MLP neurons of a small language model. Each row is named by its layer, matrix (down: output weights) and neuron, and shows model dimensions 522-585. Each number is 128 + 24 x the weight over its row's rms, rounded and kept within 0 to 255. A neuron's up and down rows have the sign that makes its largest values positive.
A block is one neuron, or neurons of one layer that tend to fire together. Before each block is what it responds to, as a language model described it from the Wikipedia text at the highest values.

Description: Wiki heading closing equals. Closing equals signs that end wiki-style section headings such as ===Career=== or ==Subspecies===, sometimes the slash or dash joining paired terms.
L3.down354 [134 135 127  81 122 115  72 152 105 112 149 157  87 120  75  99  58  72  76 140 178 172 165 105 140 139  94 161  90 111 131 146 159 148 161 113 104 102 129 195 112 150 177 160 135 129 145  84 124 103 135 181  74 102 128 135 111 144 129 163 145  99 123 153]
L3.down456 [141 134 102 164 183 131 122 103 135 124 131 125  94 102 128 112 127  92 125 108 129 123 131 145 127 139  91 137 137 136 135 111 132 142 136 116 128 128 183 135 102 161 143 174 163 110 145 159 117 119 116 124 132 118 118 137 177 119  80 118 155 165 129 169]
L3.down541 [122  91 164 173 113 100  91 142 121 151 102 176 129 124 176 104 121 100 107 127  96 136 127 100 140 116  88 123 128  84 122 160 107 148 112 110 128  99 115 132 118 101 134 162 116 136 137 116 134 159 179 174 100  98 149  83 112 128 134 115 148 166 138 118]
L3.down1186 [ 93 160 127 126 130 134 123 123 119 110 131 162 107  95 147 150  69 143 119 165 143 134 144  36 156 130 125  90 134 164 128 122 139 136 171 130 163 125 145 117 103 141 144 101 160  83 150 161 181 114 129 109 125 131 118 129 132 134  83 157 135 130 138 112]

Description: Copula and predicative "as". Fires on copulas like was, is, are, were right after a subject, and on "as" in "described/seen X as", introducing a predicate.
L4.down544 [121 163  73 136 158 132 129 149 159 127 124 140 111 160 147 136 128 144 116 118 121 114 132 139 115 118 129 108 133 126 131 144 121 123 145 119 122 148 151 157 125 130 161 105 113 116 130 162 146 121 137  92 127 135 104 106 142 148 141 172 101 108 134  88]

Description: Heading markup and date headers. Closing = signs of wiki section headings (==Awards==, ==Results==), and Date/Year column headers in tables, plus occasional prose "date".
L4.down1301 [185 154 134 156 175  79 107 136 105 140 121  96 109 159 102 130 137  97 141 141 179 107  90 115 128 106 119 141 136 148 128 157 130 144 133 109  93 111 133  69  95 153 107 118 127  74  99 138 118 162 133  79 128 110 139 133 131 137 132 135 133 151 113 155]

Description: Infobox Website field. Mostly the word Website opening the last bulleted infobox line before a URL, as in "- Website: www.cityof"; more weakly, is/are after a subject and opening quotes.
L6.down211 [130 145 142 118 131 150 111 136 116 111 115 121 130 102 120 163 125 128 174 161 135 114 113 131  82 112 130 126  97 107 158 112 135 154 139 148 127 149 182 149 166 166 129 162 103  99 118 140 140  87 133 135 150 144 136 134 177 174 144 141 149 104 109 147]
L6.down278 [116 129  98 137 110 141 166 102 155 141 134 111 141 127 115 111 124 126  83 127  93 148 124 121 102 154 127 103 142 123  86 163  94 115  99 103 167 107  85 132 136 157 130 153 130 114 139 118 117 144 102  95 147 138 134  94  97  86 126 100 163 107 140 122]
L6.down310 [133 166 158 148 116 146 111 156 147 137 112 112 150 146 170  87 125 130 172 142 135 158 144  96 133 150 104 154 148 114 129 147 145 124 106 156 154  97 149 135  76 131 119 141  94 143 105 151 138 136 121 128 161 160 151 125 127 131 157 126 163 123 114 125]
L6.down338 [138 129 124 151 172 140  94 170 168 151  99 128 108 107 110 150 154  96 132 103 132 120 146 114 114 119 100 161 118 125 112 106 127 127 166 103 165 119 108 111 119 149 101 142 128 159 135 171 149 139 101 130 111 125 153 141 105  77 103  92 125 110 151 122]
L6.down355 [127 135 121  94 145 117 109 141 142 122 144  74 116 150 150 116 124 118 120 110  92 156 129 168 136 152 141 125 192 122 125 173 110  97 107 135 142 112 173 105 132 112 124 115 113 109  98 130 109 146 138 120 166 163 123 154 183 142  96 117  79 135 162 156]
L6.down363 [117 121 139 123 144 177 173 132 141 128 135  93 119 119 128 114 118 158 128 127 128 106 152 126 123 160 161 159 142 145 136 115 163 123 107 137 141 123 144 151 100 136 124 154 135 139 123 127 168 164  86 112 125 128 115 139 130 101 145 120 127 113 140  73]
L6.down612 [129 161 101 107  77 130 153 162 141 119  99 133 124 166 131 150 108 119 147 177 130  72 141 125 101 135 114 116  95 118 135  78 151  97 151 225 100 134 113 137 112 128 163 151 116 147 115 119  80 155 153 134 122 126 100 128 130 165 142 108 138 118 179 126]
L6.down637 [107 152 160 150 143 122 130 106 129 118 160 152 182 126 149 119 134 102 139 109 182 120 131 106 131 130  89 177 168 116 125 121 106 144 141 134 134 164 117 133 156 126 140 182 113  99 101 110 127 114 137 128 126  93 170 141 122 114 135 133 111  98 137 133]
L6.down702 [108 178 129 117 105  90 137 171 141 158 147 143 118 143 151 136 104 117 134 119  87 119 120 211 140 182 110 124 111 169 141 136 140 112 165 128 136 172 143 140 110 159 132 159  82 109  93 145 149  79 109 154 171 109 121 155 170 133 132 114  72 100 142 121]
L6.down829 [118 115 124 136 116 151 125 120 126 125 155 115 129 166  83 147 149 104 171 113 114 119 148 142 163 110 146 137  97 114 153 111 183 142 121  87 145 132 144 125 110 137  97 135  89  82 164 115 125 171 147  95 124 138 153 137 100 123 101 103 122 104 170 143]
L6.down878 [105 145 139 155 110 130 153 127 117 134 183 139 157 128 104 110 124  92 110  68 151 149 146 150 120 126 137 105 155 118 150 105 139 132 145  94 130 100 108 153 106  68 140 123 102 145 169 114 136 124  65 116 141 146 140 107 164 123 119 122  91 143  95  92]
L6.down904 [179  90 151 112  83 158 119 144 128 135 105 175 151 148 110 118  93 124 124 125 101 116 130 131 129 147 158 136  99  96 125 124 122 115 108 101  91 139 150 148 141 104 139  67  83  97 101 145 157  97 110 103 123 106 135 122 154 188 120 107 150 135 168 134]
L6.down1041 [171 152 143  93 153 166 101 128 145 117 120  89 165 122 142 139 128 184 118 120  77 142  95 110 129 118 118 126 152 132 170  79 135 157 118 182 118 148 136 108 123 114 118 135 105 138 128 108 118 106 145 117 152  96 114 114 137 122 114 134 121 125 168 146]
L6.down1204 [142 154 131  94 111 117 188 132 104 113  95 124 116 143 115 165 114 117 172 125 145 114 144  94 146 109 120 129 136 117 147 155 119 123 119 152 148  77 100 148 133 142 125 131  95 133 100 110 144 143 111 124 103 130 111 109 139 113 145 126 118 108 118 123]
L6.down1242 [109  91 111 124 134 105 107 161 122 134 169 165 129 115 137 102 154 149 129 137 122 139 103 123 136 152 112 131 166 150 126 120 137 160 103 100 146 137 134 128 134 112 107 125  97  98 111 110 159 112 127 128 106 149 132 133 152 176 163 147 111 125 147 159]
L6.down1496 [127 122 115 158 139 170 111  74 128 101 114 119 103 148 130 102 156 145 120 154 176 132 122  93 127 122  79 135  77 174 153 175 104 166  98 121  52 128  75 113 114 144 124 161 159 151 125 147 128 112 140  98 136 109  95 141 125 137 167 113 160 123 155 131]

Description: Infobox "Website" field. The word Website as the last dash-led field label in Wikipedia infobox lists, before a URL; weaker on scattered nouns like social, nature, development, Athletic(s).
L3.down12 [136 133 155 140 157 122 131 143 136  94 134 163 115 181 102 105 111 124 112  99 143 133 148 149 106 164 117 121 138 139 114 125  92 131 132 140 133 121 163 150 115  92 133 112 139 120 138 130 102 158 120 107  73 131 162  79 123 150 177 108 120 151 145 138]
L3.down436 [117  89 108 167 125 146 128 122 142 118 125 106  99 169  74 126 133 150 106 145  94 118 139 112 144 129 154 129 168  94  65  90 139  94  84 134 161  99 160 145 145 133 126 143 119 151  80 102 110 121 129 131 126 160 141 138 173 133 130 120 159 133 171  40]
L3.down716 [170 110 120 124  85 129 163 135 122 120 154 126  96 136 100 139 145 123 131 145 127 138  92 117 184 134 118 109  93 148 124  58 147 131 137 132 106  96 173 150  84 100 124 156 124 175 189 137 123 118  99 118 148 152 125 120 144 108 160  95 107 111 172 135]
L3.down1723 [145 143 129 148 147 129 146 125 159  99 113  91 145 122 108 119 154 109 130 144 199 135 129 121  98 137  95 111 130 111 131 110 150 121  91 134 122 143 121 138 117 111 132 140 110 139 141 115 123 117 131 154 125 159 173 143 150 104 138 134 132 134 174 130]

Description: Section heading end. The final = closing a wiki section heading like == History == or ==Plot==, and sometimes the period ending an article's lead paragraph.
L6.down64 [128 121 181 133 112  92 128 103 137 112 138 139 135 167  79 141 114 102 163 128 103 153 139 148 126 120 140  99 115  93 158 124 102 128 102 165 123 127 126  96 116  95 148 113  96 162  97  96 123 120 125 150 109 104 133 117 127  92 137  88 141 119 172 116]
L6.down275 [ 99 143 124  56  91  94 148 148 113 102 125  74 167 120 122  95 136 114 122 115 157 148 114 118 137 166 173 142 146 129 153 151 121 107 110 100  89 160 111 179 112 156 134 146 108 113 104 123 160 122 125 131 144 144 114 164 160 106 106 138  86  97 140 118]
L6.down410 [114 149 130 123 121 129 165 101 101 125 145 118 163 128 117 165 133 131 134 198  86 134 171 128 133 133 177 149 122 105 127 141  96 140 125 124 118 143 104 127 106 166 120 136 108 159 121 135 115  81 123 159 148 138  85 111 124 169 101  97 109 118 150 155]
L6.down482 [177  96 113 109 176 104 120 164 102  98 157  84  93 119  96 101 137  83 122 146 131 136 136  92 127 151 125  99 122 137 149 150 151 144 104 176 118 162 118 146 124 150 112 162 122 136 151 131 143 162 189 136 173 154 130 151 141 186 104 101 121 125 101 166]
L6.down521 [141 130 116 180 159 142 155 110 139 145 155 185 127 108 167 142 133 162 118 139 149 111 129 131 124 102 109 101 139  97 120 142  81 187 135 133 123 153 159 177 115 128 148 113 119 128 124 113 105 125 202 107 123 121 153 109 137 151 111 166 139  78 133 113]
L6.down920 [135 133 129 127 132  93 118 160 128 118 113 133 162 117 132 133 146 124 141 126 160 106 112 147 132 140  79 121 123 113 141  90 115 155 170 138 110 110 156 149 137  93 104 126 151 175 138 114  94 111 132 151 162 144  97 144 110 141 130 159 115 176 152 155]
L6.down928 [121 154 140 120 163 153 116  91  90 175 150  88 112 119 163 121 118 149 116 152 121 121 153 118 122 158 151  90 161 140 129 137 143  72 127 155 156 165 133  90  93 139 103 148 144 125 136 113 126  74 125 125 123 131 126 146  93 108 127  81 155 117  88 159]
L6.down935 [142 138 134 169 167 156 173 125 126 139 126 147 125 140 137 114 128  90  76 120 162 150 133 117 122 122 105 129 114 142 128 161 142 143  93  77  91 174 131 114 127 109 111 140 126 134 122 116 124 119 170 104 172  84 139 125 126 124 142 140 143 126  86 123]
L6.down1085 [132 138 138 137 105 187 162 106 147 137 128 147 134 123 123 147 138 125 145 128 113 131 105 100 168 169 153 135 100 128 108 180 125 116 152 122 122 111 150 115  88 145 131 133 125 137 131 176 107 139 147 112 151 160  87 159 185  86 126  77  93 118 116 147]
L6.down1103 [146 121  75 120 139 117 118 111 120 119 133 112 102  90 122 115 166 137 167 133 114 198 128  96 127 138 147 154 125 107 128 141 104 180 121 132 128 137 134 136 136 155 105  92 106 172  91 129 106 129 102  95  86 126 134 172 169 125 103 135 139 104 144 142]
L6.down1175 [110 150 150 126 140 140 123 162 135 138 129  87 118  95  94 140 143 138 102 158 134 131 121 168 135 106 129 160 113 165  83 123  92 144 115 145 172 141 140 122 147 162 104 138 147 147  95 147 114 135 165 141 110 128 166 146 186 141 108 123 114 105 170 161]
L6.down1196 [ 81 107 160 118 142 134 130 127 156 145 151 113 189 173 132 151 163 167 118 138 133 146 108 148 124 107 128 134 130 163  98 143 109 133 103 127 129 172 110 117 142 113 161  90 172 132  99 101 122 143 109 131 156 140 136 125 122  89 143 136  83 148 110 102]
L6.down1370 [143 134 124 149 125 129 134 111  95 110 157 132 151 166 151 104 106 133 144 122  88  88 113  60 183 173  99 109 144 123 118 171  86 118 127 163 123 158 149 100 128 125 103 131 109 177 141 139 121 147 108 122 149  98  91 110 165 122 122 128 133  60 178 133]
L6.down1417 [129 163 144 139 127  87 169 153 117 103 119  65 132 137 140 142 128  95 130 127 143 116 149  97 119 117 164 127  85 146 114 104 168 114 152 136 124 129 129  94 127 131 131 151 139 106 121 123 123 112 101  84 171 171 100 129 145 160 121 115 127  85 138 133]
L6.down1435 [116 117 162 122  94 168 141 106 100  82 108 131 162 171 149 115 131 141 100 126 176 128 159  85 126 127 108 138 101 186 140  75 162 102 123 132 123 132 133  94 105 117 169 181 175 143 144 139 110 148 143 153 123 138 135  91 133 105 138 117 140 131 123  80]
L6.down1499 [145 110 134 141 118 121 119  97 109 108 101 161 158 146 124 138 147 130 133  96 127 164 135 118 145 139 142 110 130 100 174 121 100 131 134 111 159 120 131 116 130  93 138 137 137 108 190 109 160  77 118 152 150 101 133 122 160 134 112  94 122 147 125 152]